{
  "num_attention_heads": 10,
  "norm": "layernorm",
  "norm_place": "pre",
  "attn_scale": 0.125,
  "init_std_up": 0.0227,
  "lr_head": 0.00306,
  "warmup_steps": 200,
  "batch_tokens": [65536, 131072, 196608]
}
MLP neurons of a small language model. Each row is named by its layer, matrix (up: input weights) and neuron, and shows model dimensions 128-255. Each number is 50 + 12 x the weight over its row's rms, rounded and kept within 0 to 99.
After each neuron's rows, "fires after" lists the tokens most often just before its 100 highest values on Wikipedia text that the model never trained on. A number after a token or word is its count.

L6.up955:41 70 53 36 61 49 50 53 73 45 44 35 44 46 45 43 23 43 48 62 53 62 65 52 54 42 44 61 29 70 69 46 69 40 49 28 59 51 40 54 84 61 47 64 45 59 61 55 36 32 67 36 71 48 43 46 47 60 54 51 33 45 55 48 44 50 62 59 56 48 59 59 58 45 36 39 58 58 49 64 37 37 64 59 62 63 61 66 60 40 44 60 55 35 65 46 58 40 68 54 33 30 52 48 66 50 54 56 37 47 57 61 34 33 60 53 37 38 56 41 63 42 42 18 51 50 52 67
fires after: " " 38, " an" 10, " (" 6, "-" 5

L4.up907:50 51 50 53 59 53 79 28 84 44 77 45 66 72 32 33 63 58 55 41 53 59 37 46 62 48 45 36 48 43 49 65 34 35 55 55 52 52 54 72 77 63 52 45 58 59 42 49 24 49 50 60 46 47 42 55 64 55 65 49 42 38 39 57 58 40 41 27 51 48 36 62 41 46 61 21 76 55 29 42 50 63 44 49 64 50 56 44 33 47 52 75 69 41 43 47 42 48 50 49 33 61 58 39 62 45 53 38 42 39 43 67 66 44 30 49 59 63 66 66 35 44 60 71 58 56 42 31
fires after: " The" 30, " the" 27, "The" 11

L2.up951:59 57 46 50 48 54 57 30 30 23 65 40 47 50 34 60 43 50 41 45 57 47 52 53 70 46 56 56 61 54 35 46 24 47 64 45 35 55 51 44 64 43 63 55 47 53 59 59 59 45 55 36 67 47 55 43 40 62 83 58 18 62 46 44 42 58 41 34 40 49 54 74 58 68 44 49 51 61 40 48 25 40 65 63 41 38 56 69 58 52 53 75 47 49 28 43 53 57 68 62 73 42 46 49 59 32 46 69 54 44 70 47 76 39 44 67 42 36 36 68 60 49 26 50 57 68 46 60
fires after: "-" 16, " O" 12, " (" 8, " in" 7, " \"" 6, " T" 6

L7.up1125:58 50 54 54 51 57 47 56 39 69 39 57 32 52 51 40 52 36 51 45 29 58 57 57 57 44 42 30 55 47 31 46 47 43 67 57 48 48 57 45 39 23 71 44 43 57 69 43 81 54 55 50 82 49 58 63 27 66 57 41 47 56 59 33 64 66 38 40 67 27 48 52 40 40 41 36 39 49 41 41 60 33 45 24 52 60 49 58 61 38 45 61 70 68 55 54 58 31 61 72 48 45 75 29 41 46 27 55 53 66 69 37 55 57 40 63 60 61 63 59 38 44 68 44 48 50 52 33
fires after: " " 40, "'" 10, " the" 9, " in" 8, " and" 4

L8.up470:47 45 58 33 54 48 60 64 64 44 50 51 36 41 28 52 56 61 43 42 67 58 40 37 61 37 35 39 56 51 47 24 28 51 76 50 51 61 50 59 52 61 74 52 45 44 48 45 49 62 39 43 51 34 50 41 69 45 77 49 55 46 42 62 54 53 43 66 50 38 53 54 61 67 46 50 50 45 17 46 67 47 52 36 38 48 23 48 70 45 44 36 35 65 73 44 56 42 50 81 41 49 53 80 43 23 37 50 42 45 69 70 52 44 31 45 52 49 38 51 53 59 46 43 60 46 52 42
fires after: " the" 49, " of" 9

L2.up701:42 36 43 54 26 46 51 41 65 71 26 77 36 53 58 53 47 48 67 56 39 59 51 56 35 55 46 61 60 57 80 68 49 44 47 45 49 50 51 41 62 48 67 42 41 43 36 59 43 68 55 63 67 27 74 42 61 43 54 40 54 33 31 22 70 37 34 55 53 36 43 39 36 38 63 51 35 46 48 35 56 50 43 53 46 69 61 41 38 51 46 62 49 50 51 37 54 76 43 62 41 38 38 31 23 40 42 24 41 61 34 50 57 57 66 32 59 21 52 28 29 64 22 43 44 40 54 55
fires after: " f" 18, " F" 13, " Fl" 7, " D" 7, "f" 6, "D" 5

L4.up766:50 51 60 52 50 55 44 42 54 51 56 88 50 70 27 54 52 42 31 37 42 43 46 58 51 43 42 69 52 27 38 36 63 50 79 50 53 50 45 51 52 69 81 50 52 56 66 47 54 35 36 57 63 44 34 53 68 48 56 56 53 80 36 29 42 63 48 52 57 58 51 48 47 63 44 39 57 77 42 49 61 57 34 40 50 75 22 41 75 26 34 37 74 51 58 53 50 43 35 56 45 47 66 53 38 67 54 67 39 60 36 47 49 67 51 63 41 47 61 49 29 62 50 55 62 44 32 53
fires after: " the" 55, " in" 4

L7.up437:48 60 23 61 51 44 34 78 33 80 58 57 51 81 68 60 34 22 50 38 44 44 45 47 26 37 56 59 63 56 59 91 48 60 66 50 82 53 57 72 62 44 52 32 43 54 52 55 34 37 31 31 47 30 59 35 59 35 55 54 72 44 49 51 45 57 64 63 57 52 69 63 75 53 43 26 56 54 38 37 57 42 62 76 40 56 39 52 48 52 50 47 63 51 59 63 57 56 40 57 40 58 29 45 26 38 78 44 71 49 45 61 66 51 43 58 37 49 53 38 55 53 54 66 53 61 13 45
fires after: " " 40, " an" 15, "′" 7, " |" 5

L9.up518:49 51 70 43 47 26 40 62 33 57 59 29 53 49 13 49 40 41 58 58 49 22 42 50 36 56 67 54 47 44 38 60 39 49 43 69 54 60 27 49 40 52 60 51 53 55 47 54 46 36 70 56 54 30 49 59 64 41 45 60 55 44 56 60 42 43 41 60 25 35 67 46 60 43 45 54 52 51 43 53 37 47 54 56 62 48 46 61 31 60 37 63 53 46 87 51 46 64 36 62 37 26 55 52 67 45 59 66 60 33 51 55 31 73 54 61 66 59 32 44 53 66 65 47 33 33 60 48
fires after: " " 50, "°" 8, "." 7, "4" 4, "′" 4

L7.up1070:41 57 49 50 52 42 53 36 64 51 75 29 51 55 53 66 65 69 55 25 62 48 41 40 42 62 37 40 54 56 61 71 40 60 47 63 55 50 49 58 31 49 50 58 41 66 44 28 63 43 32 44 63 67 51 50 63 55 56 42 44 52 46 47 58 28 57 62 54 34 39 52 42 70 56 40 43 38 66 39 44 60 92 34 49 55 41 52 39 42 37 46 70 73 51 44 39 56 53 58 40 34 47 40 30 40 65 54 57 29 52 67 50 43 55 70 53 59 52 31 61 36 43 58 62 37 29 55
fires after: "1" 46, " is" 4

L2.up785:21 71 43 38 49 52 57 35 52 40 51 62 58 49 40 60 55 59 49 51 57 52 42 52 46 47 45 39 61 57 55 63 43 41 48 35 41 39 57 41 36 38 59 52 44 60 62 39 30 35 47 66 39 34 51 54 37 66 46 39 58 40 53 29 33 51 53 65 23 50 70 34 27 61 65 56 40 36 49 42 54 41 49 46 64 68 42 57 65 43 57 51 63 75 59 51 69 45 73 33 43 35 57 52 66 66 55 44 39 42 53 59 43 33 56 68 37 60 59 37 63 51 39 47 73 55 49 46
fires after: "-" 26, " \"" 8, " O" 7, " (" 7, " K" 6

L2.up144:41 61 61 53 52 51 46 60 61 65 49 40 58 40 43 57 59 38 82 47 51 52 34 43 63 50 47 52 47 49 54 49 57 37 43 47 26 45 33 58 54 30 36 41 31 59 48 66 43 52 78 48 52 38 51 62 61 34 75 61 51 42 28 56 39 55 42 60 59 67 47 26 68 61 56 51 74 38 15 52 52 46 48 29 59 43 44 64 52 52 37 53 49 50 41 58 38 55 47 59 24 45 50 50 53 36 37 50 56 53 63 48 58 70 54 28 51 31 34 32 80 37 62 35 58 72 45 43
fires after: " \"" 26, "-" 24, " (" 13, " re" 4

L8.up959:59 48 60 53 49 52 58 61 60 49 51 65 37 38 69 72 59 48 61 41 43 53 51 50 57 40 50 59 41 40 34 67 74 46 59 65 39 87 55 57 68 52 64 54 68 44 65 45 54 34 53 48 53 68 41 52 50 49 39 49 61 27 53 60 69 43 60 55 47 32 59 57 50 61 52 80 55 44 29 56 47 26 58 53 42 50 51 41 47 41 63 50 41 52 56 70 44 63 41 81 45 40 48 56 50 34 58 56 53 55 56 47 44 64 37 51 53 46 64 62 67 67 33 28 34 44 59 20
fires after: " " 24, "′" 23, "2" 6, "3" 6

L4.up464:63 50 55 52 60 53 45 57 75 50 60 45 72 56 30 46 43 56 43 46 44 42 49 56 80 38 32 64 51 45 38 44 39 56 47 60 53 68 58 55 88 42 70 60 75 42 46 41 37 65 45 46 49 40 72 50 47 52 61 19 53 47 60 41 37 52 74 39 40 42 49 53 47 51 58 50 58 30 40 33 49 47 47 55 45 34 37 41 38 44 32 61 56 47 46 58 37 45 47 49 40 37 74 69 62 27 32 58 41 46 53 51 72 35 41 50 49 66 51 36 39 66 37 54 83 52 61 40
fires after: " the" 44, " The" 34, "The" 12

L2.up416:43 39 47 60 53 64 51 46 35 72 58 53 72 56 67 54 47 60 54 40 32 30 49 48 56 54 54 36 75 65 39 50 45 60 41 48 45 47 66 33 41 39 50 50 47 35 30 52 30 49 48 49 51 59 60 45 64 32 67 60 57 51 51 43 49 68 43 33 59 63 38 35 44 67 45 36 60 40 28 56 68 48 18 69 46 45 54 55 57 15 52 50 57 30 43 58 52 41 47 70 49 56 50 57 36 67 57 40 54 48 60 53 56 51 42 44 74 39 64 57 55 60 56 36 49 51 48 44
fires after: "-" 21, " T" 12, " (" 10, " L" 6, " P" 4

L2.up1186:51 46 48 51 40 51 70 63 37 47 66 42 53 40 51 37 22 40 62 59 23 25 45 50 33 46 47 39 52 34 70 63 62 60 54 25 60 57 45 28 50 62 46 39 39 57 26 37 53 41 35 41 57 58 80 37 39 36 52 52 45 54 34 42 57 93 64 45 42 34 35 50 44 41 73 58 49 35 35 40 61 40 54 58 28 33 30 42 48 46 39 57 39 67 32 53 52 59 53 78 37 48 33 59 63 55 54 45 42 64 50 49 61 57 51 59 76 60 39 61 41 39 53 34 48 54 49 53
fires after: "2" 36, "9" 35

L9.up778:32 66 61 67 41 57 50 60 32 53 59 50 65 51 30 57 53 67 65 71 44 36 42 37 48 47 50 39 43 58 45 72 45 52 35 41 59 68 56 62 56 51 50 49 52 45 50 64 49 50 61 58 59 53 60 55 65 33 41 72 63 23 59 66 54 42 45 50 47 43 43 53 26 53 55 55 59 83 22 49 62 51 64 62 40 37 39 48 57 42 67 49 49 47 58 39 50 56 64 55 34 33 29 61 54 24 47 47 65 30 44 48 68 63 45 51 55 52 43 70 56 50 37 43 55 52 41 43
fires after: " " 49, "1" 24, "2" 11

L4.up523:45 66 42 75 42 53 42 39 54 37 42 40 40 70 31 51 53 41 70 32 67 47 30 55 61 40 46 72 64 27 65 60 46 52 59 48 36 67 51 69 60 45 52 51 59 66 77 26 63 56 58 49 64 53 52 46 55 45 52 35 57 51 49 55 67 38 41 46 53 59 52 48 53 47 57 41 46 56 41 41 52 56 52 36 60 57 30 59 62 36 53 44 60 62 52 54 58 46 42 54 28 60 31 58 56 45 38 51 32 56 57 54 76 37 64 80 57 47 57 32 38 58 51 54 55 50 57 40
fires after: " the" 65, " The" 8

L6.up577:50 59 31 66 35 56 57 63 43 54 54 29 40 47 70 48 32 48 64 43 46 33 53 58 64 55 36 67 55 49 60 64 71 53 54 70 22 70 47 42 30 44 46 54 39 59 44 18 30 60 32 75 40 54 47 52 49 54 63 53 60 41 49 54 43 32 45 58 46 57 50 30 44 45 52 42 42 41 51 54 45 58 52 54 42 56 49 49 57 43 37 66 70 44 48 48 60 52 76 51 55 24 41 49 45 45 42 94 25 44 58 38 78 60 36 60 49 51 63 49 44 50 48 47 56 22 24 34
fires after: "4" 17, "5" 14, "2" 13, "3" 8, "6" 8, "1" 5

L4.up139:49 62 53 48 36 83 48 61 83 51 50 66 68 68 41 57 76 49 34 79 56 49 44 53 67 63 47 53 39 39 40 25 36 54 40 66 40 53 59 58 55 69 41 60 42 48 46 45 57 45 48 48 57 29 44 53 49 48 54 48 57 70 48 50 48 51 59 50 60 74 43 37 48 77 49 35 56 59 33 40 59 46 44 51 71 50 37 41 48 54 53 51 59 65 59 45 41 45 56 50 44 40 69 59 53 55 53 77 53 69 44 74 47 30 66 63 45 53 55 40 46 44 55 54 42 38 56 43
fires after: " the" 38, " The" 9, " this" 5

L2.up783:46 43 54 46 43 38 50 60 59 47 53 42 55 38 48 45 58 62 45 46 42 61 44 69 35 43 67 42 49 40 61 72 34 54 57 54 60 33 38 50 43 54 55 32 57 34 28 55 57 49 51 66 80 44 71 64 33 34 68 45 43 46 34 39 40 51 73 36 60 39 45 46 39 34 64 37 56 32 51 54 71 56 36 40 53 37 50 57 53 51 46 55 75 46 56 53 68 63 51 48 62 52 38 77 77 31 35 29 39 52 45 46 59 45 44 67 56 52 51 42 34 58 51 30 53 59 39 56
fires after: " F" 19, " o" 14, " D" 6, " O" 6, "f" 4, "D" 4

L2.up504:48 39 25 60 82 53 71 51 46 48 57 50 29 55 50 56 48 71 46 36 57 50 53 43 58 39 38 46 54 34 54 75 20 42 45 53 41 51 50 39 47 46 66 19 54 53 63 58 41 49 35 52 54 34 47 54 63 45 50 36 61 53 60 19 53 51 34 67 63 46 40 45 63 31 54 50 61 57 49 47 65 49 27 59 70 46 53 63 65 47 51 49 46 56 35 44 53 36 51 54 68 50 09 39 42 65 36 58 45 51 43 61 49 60 46 35 60 52 47 56 64 21 56 43 40 61 49 45
fires after: " (" 25, " \"" 24, " sc" 7, "-" 6